Weights of a small transformer language model.
Size: 14 layers, width 640, MLP 2560 tanh GELU, 79.4M parameters.
Architecture: LayerNorm before each block, untied embeddings.
Training: a variant of Muon for these matrices, 903M tokens, 3444 steps.
MLP neurons of a small language model. Each row is named by its layer, matrix (up: input weights) and neuron, and shows model dimensions 0-212. Each number is 500 + 40 x the weight over its row's rms, rounded and kept within 0 to 999. Numbers have three digits each.
A block is one neuron, or neurons of one layer that tend to fire together. After each block is what it responds to, as a language model described it from the Wikipedia text at the highest values.

L9.up7:527456495535532501491512468549476423499452486440476361518488463528544473542498440564580482496506523475526576457434493507508463545471445468508482517482503478526520487511444507487513492524510551489522544446502524468476539501521458474501546483430511510474556457493519505523469500487508472474509535600511545504497493453510525473513517430557541557518519549478545499482478492537472544563515459514573447498516527469454519484512497509508455493455548464543536501483481449487489541505450530510571415438465477475492571463550468421514494553418460549509437483494488614552484472552542456482534472602453481550502447530488520492436518436485511560486429497
L9.up325:465508585499512528490512443439515486532513479448517536477498526532482521517467522527531486500496470507584506505523475501499516594528436476586470513554539442489504459499495471564581496528579488503476452503564497506527519500476468469512489494470504495531569513426493531471500488495439529521435515534494530489491457517578526588495467479547530540538464494493464453490412437439532474464555474519535434497499522484453464449514509451531491514494520475475479493519503473463458449535499460429527498497428502488512552467468524486485504568497517552460500507484442485475523465424457482505500551495521533509556539513481466523539530436538479497454498509
L9.up501:440458542519494504553424556560406499457459459554579508512464498461541484476508552574454500489586515488454450460541575440487530450501569486532442469446509478520508506541547454508527507535522458487540536477557467512437474581497438451512485545500505499520542488486470571459529501480488573531533550471495498492461396476529450572499486440440515401490500551528505566451460502392570465502448445440480552519505455513492503550476506494404520548533451416471497537454479485443494496442503469558495566543526464531584420540556505482551578417513468506461511491550514498585488479497436560422457521511511536490450513484440408515524521535553455479509485464
L9.up1491:461559504548530532487466455459533519438498455516503428535483498489466545493467474468471590514547507474576579469449501478522465533377498559512478418456486480554525513511521466548543462536502546447459519425475438462408418505536492468490460444476558414555440513571536539506507512499463457482469538467496483483501477495471483552546445484523520491514470512451461450467443423544491500508525542510477511499508479537540484397507577474542458543510461464494429521514599532448514449544480521468488474510492493565465541550431384516539552471449453533428535580483436515523526526435478544507520508518525482493529471380476530455571511487486428440461486570
L9.up1688:543442511493549502506420517538478490510480403444466548457421491515479555544559541482525468560507445532485553508473404503512479589530442458547540554545563581493467466528551501469500466552557504527495500565487559442501561540476543520561493504468564541471552573536451503529537501466484545398537493512453489452494471480528555559475552482420569442536468475505517458473458529486461488473539546495490561395468578550509442483377435444479415522489442504528523478532497496555460564407445465452520462544546475522555489487495472448479497479503535534524442502535420486490514436544451513445522480500530529518466579523495495519512529475428547494522511489
L9.up1793:558561482486507500531493432619524464467459515506545491558479554544503474514445485499512581545494455474499500534459476483592450504463487428469457569508529500471503520496491505503500501445505424500484424411502545472489429530468557517576442494489508379558520485456507502542529486527508497459564443575456522448526445507434494525514467473436519541505435460469524501522417534514507517516479552532468388530499523471459511519453511467467553515485491542506452522496480476451487539465479561506506518526495517480540555466586480532551484542533447511473457434495441499463500432408536513523465534467587505508382514500486508412447504591491530440560524464
L9.up1798:516421588487452434546580498467483540459454485429415421433500426494425529486549522470580529519540516381561510466452534455440489538563447509543503578512542537521570494505514479511538497468485523492517531528510482546487531534454516489415482454509531518511513480474570468453535489525514527413471491497422477497524558433437503475597562508485519518600447477499488445505482494523553530504492603489481430486504525590513526488568502499502510497488554510471454526494480519495509480460443540499486459407576493426494510513518476478541468540520417461501479542489459473538470490426444480511571531413461468585515519518565508456467535427567517571490474480
L9.up1920:520489547452531534498539517429454497453511441438511500528506510481511440464487542441511528482477483471445501475403506493485481508511558497549540511485552433486444497430428485523523481440582458564420459444474466486395472447516568521553533407480439533496542577473482516574514482531545509458490457516504502488504517594531521489433487523447488458447503557477484539490514467491487574485472561490469545503422493460539471519407524429531549498541519504522561538531456556503538480501499476449527486448462528505460509543549448451534592406544474447549472498537466506507513468505504521519462492533459545528518361558538486492510524489456513530505498570
Forms of "be" (is, was, were, be) right after a noun-phrase subject, often before a predicate, as in "the reaction is irreversible", "it was delivered".

L9.up233:539486475519508482555487473523453538474429506570568490524547407494468540513516455541455539499486582555474529461548473462490464430519528473550490457455538502435500530574502563599536410489530563505503487480465475537516510470483438523504515527423523523546521481537474533550493486480497445536573571540489540491513581605542475546450512499532517399512536499496491488474508510523531504565515501464484417538462501487479484585534430493481474492496579430507525524484468492557545522519461584513495536449517506536523514482624514456490478498409469409433490499498520510448511534452425481589489483503508453471534567547531503505466519502487505406420520508
L9.up285:515549616485461492549533533507501505489503520501494499472471461547521450493544484591483469512482484501450547462501504534497439482546564545489443516501607506469427455473577521523524434496490483526535431465443417583507513485508488509440472501485471505468492470466484504471449478491521514506521506531503502500530540547476488506473511549535535461490508489346448474489494484516492450514598503429513470514535473529452548540487504519514525499496544503448511430455398495517449489495548534444503467457470536549513566419526531502562468536449401495547561493555530479528512575501464550463581466477564519473538486543514533460469516504504529469472507468
L9.up788:505485568519482469502572431569496472472557528545494458456446531581501474440526496470548565519522543506502521509525461471498441457452548506455487477494514407498517447507533473520546462507509514477572419507443443530511497466546403451520504578467488452508504490481496572480451473513527462454516440539517447446566532525518461563524495497542505439435495482479456478505466488490526464483536472521503463471490495513487528498518529483479611539553551494530556467477447500423467338435417433489537532479483510504553527456519449455517492460494510535465531477468478528516498511502531484472519488464511511508512497577494594545560470501535463469493448543
L9.up959:480476527514481430512500409536443496451497469490555486499486528544490482542463457549527545554497465502472545523538528456418496476474566555495513589515463547488495581538521471521454438535454467513535463488468530498460498503479492456469463488447509487495454542567550515526577533509547454461517523512511465517466573423492484526488514528541495473525379501516461507414520494450464430556505495530466541418499488575410559523526545449486534492560492502505545426449527492496472443473546529497454457496461502513455550459537431547467435493445533461480428520506497505546560458492524422482575422496593494516493499547495462562540490502549481475399516505
L9.up1415:437430510489498536520515503457461505492497437514498541454470510516510526471487489486564533517456462513505492584463587486539413486505475504453497456505504498527484536510497508569491536482528491499509431477516518542395512567509472467552501481462497527478488472560434547536592508498450523491549474491521480549532521488501505550466529523574531472554498450531470542489541547520553477517575502528497510460441432408516496569533497415487546484557493510524531448493524534569444451520504430439561494516492519525532465496503406548547489455561468448524445466484517475474521551540512417469458455488457533587449476512571597465473527601498516516561510469
L9.up1697:447498549553468449480505498413479526521544536498418500455415455588526435547404437475570486466463537492568394482476458442418438427458516505557508429485465591504450425505484481528558484579482577498459546528504494476497504490485457434490551553480449478463561506478502516540465523438498516449524506498522445513462542445460532545552559510516590444549489482461448546535499526503557450500505496471543520478479479523489504517543534461499478543472418604502581463445490449464530545504468487433653484476508501499481538475528463444482540415517500430431499521551494494551450528436481448508516430492533483468461495506509456450524555487625573513429547531
L9.up1978:540451488516489449472514474513439523501440487503546459521608497420480534430439517520514526552415474535472485489497540505474506523397502480495453476509533470556513607513471456497565538588512420486564427581508464529461449529506491465503489540528504450476506549468543501503517567500551513474584446552523429472542523464537498524556426549568543483560439585453404474480508465597478397591551457524459533496508464518509537483485531503466439444516501501564494432496408489535559522423546440542440496460517538528473406477525553469523510564446527540492515532558508452511429550491535495468459547503458485474499501583526449449521511563554515594515479500
L9.up1988:448452418504476440511542565500509506449460492597490522552522499554523476603462487464517559498520497460543557538506526502496469482514421458439438464514469522493516493510454513560467503471457494531449500491447430538557466463535536465486582494489455510486493517439552549554462436537449524496480475540522498544496510472490520504535529522449505432552520516579462503452498541469504493483532473462451458540451463519512493531511490495542546577481496572466521485467521449468470501498441470567470519468445487596514489557445524424568544498553480492532472467527467527498508550463538437461531492519559463500445477406513536517455467544582462462508496509
Periods ending declarative sentences in Wikipedia prose, often the last one in a paragraph, as in "ZIP code 45105." or "technical community college."; also closing ")" after a full parenthetical sentence.

L7.up11:506485480482523522521595507440520553523499531447525533541455557506454490505537507481469448473478458525470525494497476539522430536548470476509473543530507534451472493488452458533476463535391481468484498490476537527484484430451533514405511474551490469490507484489438537497433555518509529477581519563486511453466526490468447399565423461509476556548532475541507497513373448460503486465406513445465538525482508538529552420457566416546502467468439486530474476497489537498459487442502492548456551486462493409450571484452462554542485538510480502511537495583473440501430521448526467498502530506501486451525564471452515466515539501590501480541565552
L7.up465:466482488484536457501515447449484553417472493483479448564499481510551418533601502546574542440524513531467476493497466487457458454457454528457453476510492408522457444492464464558595468543488515474579429529492534468525556526447477518463527483436478490461483463545431503536458448541486575573498479528510464489455569463498527532436530487512501510522482441537417483494549494554556482490436569426481507521456490484468547440492504437479543555570536494554537524484528494508517455576446463504504505453605451578545420487495531518492442445546488512553474499524486486410489521517485513495507424516492489517434534508535501523532495498525485472497475447
L7.up973:535454493496486508519561407512519480529537433537495451563535573449495568583540461483475481466527444547491515466559492482449481490438470510442452498558498483514457520384585441482473603439519512480512427476525513554456545469427466498418557562558464455506425528541490478482480497588605513538461491495502521506556563428519496491528526530448495486508543494443488528414512540467488542548540555485569530465429475493535572523554514487472523498449473481523446564511527469458560401543521447479526515494424465570501521524479462487627462551567464472550531561477486483506444466461565569515483454479477534494531529526513414520549506485528506482496504568
L7.up1460:463501475491527479520531533508469493444488477504517476503472447530466490419499473534532559512489454566475454443491517530450485429474485498419505457507540492521493541507508421526487484499429498523559560501496564474550495477460476493489475484488467525475510471521500505557437539482532536463533527596510528433449518547554557500459519523508523475472427483548488492433497489522483517560493552481443454470504493496548465413525473456421525496496522515573496473574467562540455495513451457557482472524493505576543537525493503564575482472555479539566519464529450469471526477511527467460526464544439397456481462486518554478542511510447494484503509523
L7.up1573:584538432473535485536411477446589505532480494442434428485490492555563484490562517471547447481511493490475496470594523498492499511493503494528519472448589447536552473495499501508440509502508509489540576517560547508499517522468469444468468512435452474484516425412508438507492442474504512525509474536492482471472540481500476496508484463474509476447487516538539539467541545496548519520496537535469490564525488507478574561518513540462495597502529528552511421466523578488493436434474504442473482454510508495497496505505531439508535516577571493551439431567465513467483548598541436548503432421455442451518572426517514506430519513507546482407460498
L7.up2364:496476489468503494561585496518432556487525463506490467511530507589516499500482524548499435474501464537457428508428518518468445516484493491517559438480465473515488507490504434510456499496591531440457508514502549441523452512450524383433508475514469537449437509505441519495509498571544608547460495484498516503447567444511503413459414461464524539487531543518469470572466509545491514473521477487531500484478524496523477487442468566495573522518486451576487536419495515491492483456521544507489493541529523526468475479452559606478422516572526483519489529503522482494523492553457461471461491561466445444474499547601484433519487433494516506517508516
L7.up2435:516444506449521446536512466476525508518533469512505501597536507525528497478491465400583513466471568530476522562490587552524528513495520517562528486517514479447552451500541487435494460470573500505459571521457440585454541471466476501517532512434475511510479518506454478507475470573518465454557596550527511509511494439550463531502482473470493520449550453482464543502468528591512557534526517468446492564515523457468562492446461458535496495481539424460449482492496469514486496498454427463432488502463522538501447511468532504573462485444499481548562479464422471463557535460500430453498485535439396510499496453350489481537500495564500499560545500
L7.up2509:452487571497496489486546467531479540523564461554528489506452531533486454537529441487596538514388500479499532528567622477587507517418544403490509421445492473490508492514473457546556485443528481531505492541522502555513515446508505445450462473464467535595459483472472573500495457421458514530487541511472502501559540493540493503411487458451488505583479465584472490491460541525505486536496505442478479457449476580475492474516419495486497504502509516560479408498483522484542546517501458466522439439471486576611455530490534498573459536553492524489534524420430505438471483487495372495465514520465484476487519466559577475480525530540449510577505481
Closing == of Wikipedia section headings (Awards, See also, Early life), plus sentence-final periods and line breaks ending paragraphs.

L5.up1419:477414407522528475539459536515456520496469470518418430567500514532500505499608461509579504473483492534484534489472549490550481444514494489485551531533488481486577516483467431564499463553545541518538546527447502534534496491555487470425442509433466476559475488415520475455526462489504524477475582539544464478481550480506456415496489456454521543497481475452568509518543545467516485488501427518466514524457560523490538525561588481496505505396439450547530443491559530474500432506430465527413439511480461496558507493477514497503485513498531516521464447523490482493494558604456476494453471509442459509435526485509576468463471570493468556543495456
Closing == or === of Wikipedia section headings such as Honors, Charts, History, plus sentence-final periods and line breaks ending a paragraph.

L5.up926:461492463531471468536523480479480493446530497525430415484507518530553480462553522533399580499555508425518543475479478492490462563408482499562558537449513487457522447471489501540547499484508503547552523488491397402473449520495438540497489591435485488492513441507471456504516503490521539508497473502389502487499513460481518484455508477511491461488487541509483463491504512526534500528468537400467490511507485487567474495434434530462464598456541442527474571488453488559518466538479578438503485494499513515525604483531467501434509486517571619531499450523483566475475520544466481492418494532491464510461437524517474466517514484557455464515483464
Auxiliaries and past participles completing a verb phrase after a subject or auxiliary, such as was, be-gun, have been, prompt-ed, popular-ized.